config.yaml
num_hidden_layers: 16
hidden_size: 224
num_attention_heads: 7
num_key_value_heads: 7
head_dim: 32
intermediate_size: 768
vocab_size: 1041
hidden_act: "relu"
norm: "layernorm"
norm_place: "pre"
norm_eps: 1e-06
positions: "learned"
qk_norm: false
attn_scale: 0.177
bias: "all"
tie_word_embeddings: true
parallel_block: false
init: "normal"
init_std_qkv: 0.0334
init_std_o: 0.00592
init_std_up: 0.0334
init_std_down: 0.00592
optimizer: "muon"
learning_rate: 0.00634
lr_mult_qkv: 0.7
beta1: 0.9
lr_head: 0.00822
warmup_steps: 200
schedule: "wsd"
decay_fraction: 0.777
decay_shape: "linear"
final_lr_fraction: 0.02
batch_tokens: 65536
max_seq_len: 1024
doc_mask: true
train_tokens: 481500000
max_steps: 7348
dataset: "wikipedia_en"
MLP neurons of a small language model. Each row is named by its layer, matrix (up: input weights; down: output weights) and neuron, and shows model dimensions 0-223. Each number is 128 + 32 x the weight over its row's rms, rounded and kept within 0 to 255. Numbers have three digits each.
After each neuron's rows, "fires in" lists the words (lower case) most often at its 100 highest values on Wikipedia text that the model never trained on; "fires before" lists the tokens most often just after its 100 highest values on Wikipedia text that the model never trained on.

L5.up675:176063136121198135083100178142125115109125086150118151096190136112196144129084116124130129095134099079090079122132134132122164172121108155134143126096190144082106214113152104143125205102158098172113170131126213157188148103178080088074151144131077114183179156135146066139187169134155082157156150099094136092096136109167129119164113069112095079113125129188158163138166141107166121154117123109108147082087119143153119192097128149176137095110161100159117099111098103116106142046153178150116130210083142168125139119096100166067144181144143115161088110108127130127121124120113173096144092113125150148083155150146111144110167097167096112080094122096119157077151137123115154119136
L5.down675:145157091138134126160137127119116040176144153134137100178150156144202134103131186093133138129119168126093136130141145116156148149139115067149113114107163066128129106117145147164169115175105142161148177127119135107189102076126104119127120095109113118103174111129114080126194126195123114138162102091063121195075118123137076169177125125125081182146124128109126123105133143119116058165153159116148187095108107166149132162181105145136052121099062101093188074122083164186104101112117105160079118118146158132163175060167047163098118099083118140165100118130076106072146088144088160076141116113115136115114119153161146171091134153159111163084091200106099093144144150195112111147117
fires in: "while", "what", "may", "whose", "will", "mackie"
fires before: "ile", "at", "ose", " be", "ite", "ie"

L8.up48:158132157090147173138159180115083095142071079089163134123118121088064140124171137106066094113160134111116119149093106130112136190142138101169104060176176107170133151084105136163130105069107078157098139166090135163133150050100139131118150068136147182132123186137108087067174082123149138116194051108165102086125126100115147157122134150095092093127131179130136112119165139124084133167156140150106132140188128133126139141071161108087133085094097141172122087126135158114172129119185111132134184130157070147162181152101201152133123129151157117031179135125160179160131150118158099160133086062120097139106073137120150160129124119117176119169119130122092130094133185078097134103081
L8.down48:116140117116152134087098094119088115113086164187145110128164135110145124168048096088185089127116191127109114144064115157113149123132133109091165126110148141125105117139109104093139136113139159097162050109179120181114141101079105120103107108134137203182062153146131078177138108113092116074123133141134146128127114191127143167140186079107118118105073129138143111116099151136153114151092135110219183164082136080140137142147118141160160025085096130213164156118149239143158169105115127158136124140163146130115133087113094126152136132066145117120129160120098128099165123167169107111078127103110120083182087154158113175118118190097098149150093139103132139134148058180182146106127
fires in: "independent", "adventure", "connecticut", "iowa", "department", "daily"
fires before: "ent", "ure", "y", "end", "ic", "ment"

L6.up486:136160068113160110124149146157036142176116128178157095137183123075102136162067116125125095092112081058150108141108112117120162106105191128126111123110127128130102154121148152108120148131132110108180093087048128156164103174135117148158223139152136091167060128127081137119093213162130165105152134125124055112146174164117114113109134154122144124126137162153142084119169136127136129170080138113130114116125103165148136113146141132113104188130103164163134183141154139112140146125130100128125163069119144078095143136112159099102148111138093170189094109112123194110128127128200080120117161037067110199153164086147066113157143080173089154138168107076135107083169109129103059092136
L6.down486:053051163102121168111142114174148134131158090101150117111113114129087145155186134112148173165060050190077112167169119103154165099112107167121154089173170115157197135107073144093123156128098154183156163119182108110146148183118156099152119102096121094061139128162107135170164073104128107127080130061130103214130108136141135055156120126128108151134152120143151073138105140109087134089164172169173114083112144145100118139105085166135155130114078111095081104150069141143159097113111137129178172213161158152164153113161102136071134096102145105097102148171100107144139123171118115146167105111115096140117122151090133102119105124110107106183085114100143124159098198176146180144138
fires in: "of", "several", "use", "include"
fires before: " the", " of", " a", "ing"

L2.up389:172048174109143090127105157107134204105160182105116103114130150089130167099099170113115142104082132118135127153127137125097095129083248099098131147214159161143156072117184121112145114121150090135127124145103165139181108122121119084125141090146099162105125159152076153166140081067171162183137101174165153157142130118154114101154092061141160144107161125140070131116089161099190120148114100097137114104177131124109167184185144057127113132130101106136164089124151139132127097099173130096142120131130137189114130155162111108091161098111161126094133209091089140140186102114120111168143184123134114164136124098126126152114081085086138084103099100094169098078067100173105070171127
L2.down389:200060095095082097137114146100178155155146174168117140149120067092124110129147145111084152132111102185205162119127087145150136104101145115076137146124167141182134132159194116118175117122109142176144104095108138166171165139191125115154180196145115174052138158120123128125115128177119169161149099114142125156107098154161145124131112081126130173103186126135076142145133122084145108106088085128125129086155120129086151128160126103142141108123133162126055085126134114172097104111112157106127147072132125166066114161122139075136165093138156143087190118107120083173098063142134129048131118125123115177153176113110080114141115121067147069084100073182172111127080097180136156212092
fires in: "became", "when", "because", "while", "become", "what"
fires before: "ame", "a", "ile", "al", "ome", "at"

L6.up735:160097155125150129090074186193140093127118102133091112142097115163129173127074055205132109146108106143143095052130138211089128185101169152113097117113146112162107134139130156156149150088140082141148156116113077140141192069106120133119138149149082149144191101096142120156137134061163202161093138120143136109142148155127162115072175144134102085172146079130117148123129139114125117124117169185118102118054147190120157134129100136120114149154097165090149126130170151183161140102161105083109204133105146129098175171104136086144176081149048159135114172118074176104118111115100105143158120149073146081123062123120126153084162121134121068162102094160097121123109139124111066169082
L6.down735:168180130096137081117192140101162115171128103099169077136129145128134094124117108160119113186082140121142130149134129109138160072180080135142114149149119169123141197092042114141119096141144178106226141132137085121063090148100146145131134135152165134083087166152155149071157149190136099139093069120063094112125099126136187105062175101135115149065064158129091157132172157154137098146135117119130136143207142115144102161133129103089086071142202147053193113103132153148096100134125148092110134133124141084130162142125199109132129208182118096111125146092103152194135116107129168051125130102116167126148120131174106139118137134133132123148108126134111105080125090171083136109161
fires in: "located", "local", "built", "building", "design"
fires before: "ated", "al", "ing", "t", "ed"

L12.up612:128134131106123150141065156115093164086178130108162110149107132143162126084134099145090124117143175125137086165168148133126052145158130156089112123051179108192190144117146088102144139108096150161122117136068133155213157143167132169135140137113168174109139116145083101091112154109111194110105078135150152152137147119077112161156099148151104159113161152103180172155132130104142165172151069119164188098159027117136183088108154154121091135152096116153091137094125157116089115151068120139116157099089150122100118117153092076096170087099063118136117136105120224079177147169123084173169080181153123107140158091101083134165108107112176107107111134164128133102076183105086137128125
L12.down612:098147097083138139124114206139150107123142128103087112150132163096123107152142131098136089110082144155164151106138140098147128162110113125157037084093126163130216138146169157181215109123135147117070131096070125095076135157178170100138077129084175100134177146117101136156125100134179133119114135135137137119159106138099118118171152133113154109081189078176105053171107076178080164107103149111100146150102110144163155150139162143142161149136088119095077135057158116109135140154134109168131148108164164168132126194134135150138066075122096096093109114170115134152169218069135137120104127101121190067123122076131107166159114190110171095102118137079154112104158109130116096186084
fires in: "to", "from", "until", "takes"
fires before: " the", " a", " w", " an"

L8.up753:120115134145138102116062104127108131185072119129133113206140106057177112121105101103122193182123179166053079104135108128155076135094109178106150102177153170093117115179093144161125114092151118171104092111113124129117115136148203117077137142147107129097122167122220141122145083151140081205167129112157142128168103167136125143185143136135115064145135112098123130140118113144140133108103093111160173147106137142067157143112072135145210148129174139056015142170108130089115099121153094134118066151148122136124142111111113121166116121083117157147138109169107133150121146111136099136092170105104130159063184137111129174102150142119119086127226117124091119125128138192171093141153
L8.down753:129140092097102092091085126156126141121142088080147196111126138110176133090154110127035062131122118101074123101159123116127100058163106120128169127092144101166094108123175193152162126121118133157088146141135059147107134163105092106126078067078163170196201176079088122112107165092122139101121147116167153123092066113120184130082124151185125120136098145150152134090118138147168156134159059177188157142144153120163118128120110190174137135117095074134139129118154077140124112160123080096108108168120177131110084086154165139143099141089168125127198133174110079194120126163098135129103132146129132182180094141111121074159176140174133133149098107178110133182154150094071146153120
fires in: "however", "wrote"
fires before: "e", ",", "te"

L12.up469:105166198182133136115114112102136103169111137124120124177070107160091113119144098134190083135165091081131133126145099110123158183169134138146098128161123150103158162129175130156118140150167151134063098035114167130162109107133149162173194119124100147164077171126115123091123115135112149125157180157104144116104116152057106142134112114171127161169102137166133110087153154131130088134053081120127163080155122075157102148076222138194134084160081081119036153177090180132110074132089112145129105169094180046144158113158100133111106121118108089152124105108167119093084106122135103102115117134067092108160164119144098083137095132105183121124155170114132075114143172121123111151183
L12.down469:164067155126163152134134140122112135113140157139113127138135119190134117121151098199141139072111149127120119131108183086128114075144078167117096208093082210118135148124171118070158144174130161101199132127131167148144202090096062164070121148088106093109128126120167095085109078145105077147140095082139130132223157109092143121140145108191127137114079090129114142114165142134126097169123110102070180139152108171130143179145104114125092070154110176125111151120170194104136089137163118081161090093106121103188075181139080164137069136159159159120164151100120094152170117090105153133169109098146066113139108133167102160121105153074165097180124122160119090153133128122113088102091
fires in: "with", "has", "had", "within", "featured", "without"
fires before: " a", " the", "in", " been", " an", "out"

L9.up219:113140138180162126108085124181129137143086138107144165129113076116090172101121097151146153118130112068124108183142155168087137178056163169152157125120162066092123112133144153115095137046127146158134143142162182122181111141100130124131082151217148093105091067079107147164177123127147130200133113081151105108096141140097114113142171159149146159129102033148182129183132148066128100068108073140113137084123142143126166118107105177056126127133124086094089123127126119132168134126123098144141142069088127065157156163211144146151199124142147113198099131089131111073130073148099122131167141120076153140096083143167132056146131136086165109179148108136094139138141136121096121112125
L9.down219:117112114097114115132131102140126194105080127164118055160127169131130132145103134129198125111124145127130082132134151143109167169160167108142128149175129199105166183153138180101123140114090107135117138089079089139149151084157139109145138161105099140139094122178140180130099149131113161198110157160085100128074128153132125083145155158121108078146106144089104150142112100059127099062101101095118141094083151123181095143093142115058084131096050121159124109164136174156161113181109181179155118156170176098154141095101083123080066099194083065077130157122142146184184134119108132135114127132143107086156157097112123151169127183081144134164131111103163124135076123089241142097096
fires in: "by", "with", "produced", "of", "directed"
fires before: " the", " by", ":", " B", " a"

L2.up636:119127149111121152079155218129130118122153072152162153092137155131140129156136076158155139160168146096076166074123113120062123146110120194132129131088111169117106128128077140179110124129194111117123126115101151161097132190137085149135113062145155156181135115125132170096165154125159128132180138167141182111125128106159201139141128151160116095156158154142147133171051132094122160136118101149109130091110100133163163147134113082073143141156238130146134116062081099135180075100156097069151077067134126133095144126099143141111131174132181116059140056120171074116162054154170114105129155153086167136094161133074118123153170153103117162083140080094143101077104151105149128131110
L2.down636:086134154133119203108082170196097075142133134135117085117179113167177159120147146138150163123116094101148159112121064103099115110147124166083106078084148123106100142074137142106142137137156202163099109094134127125104166102158110101109135132156178134175206121080105144187150144093100097114120173098136118151146077095091216122088114114143109120083167167119145134165112085125121147124158140150118135065109050141126084079128134169154151150134200160118144155073052171113105157113120112059172087161118114149089138131117193159122133144151122119107092152146131142143098115173130079144125046165192157124080156120138135171121119114120212094128091098169105097100169092088148133123121
fires in: "signed", "design", "designed", "designated", "campaign", "significant"
fires before: "ed", "ific", "ated", "ey", "ing"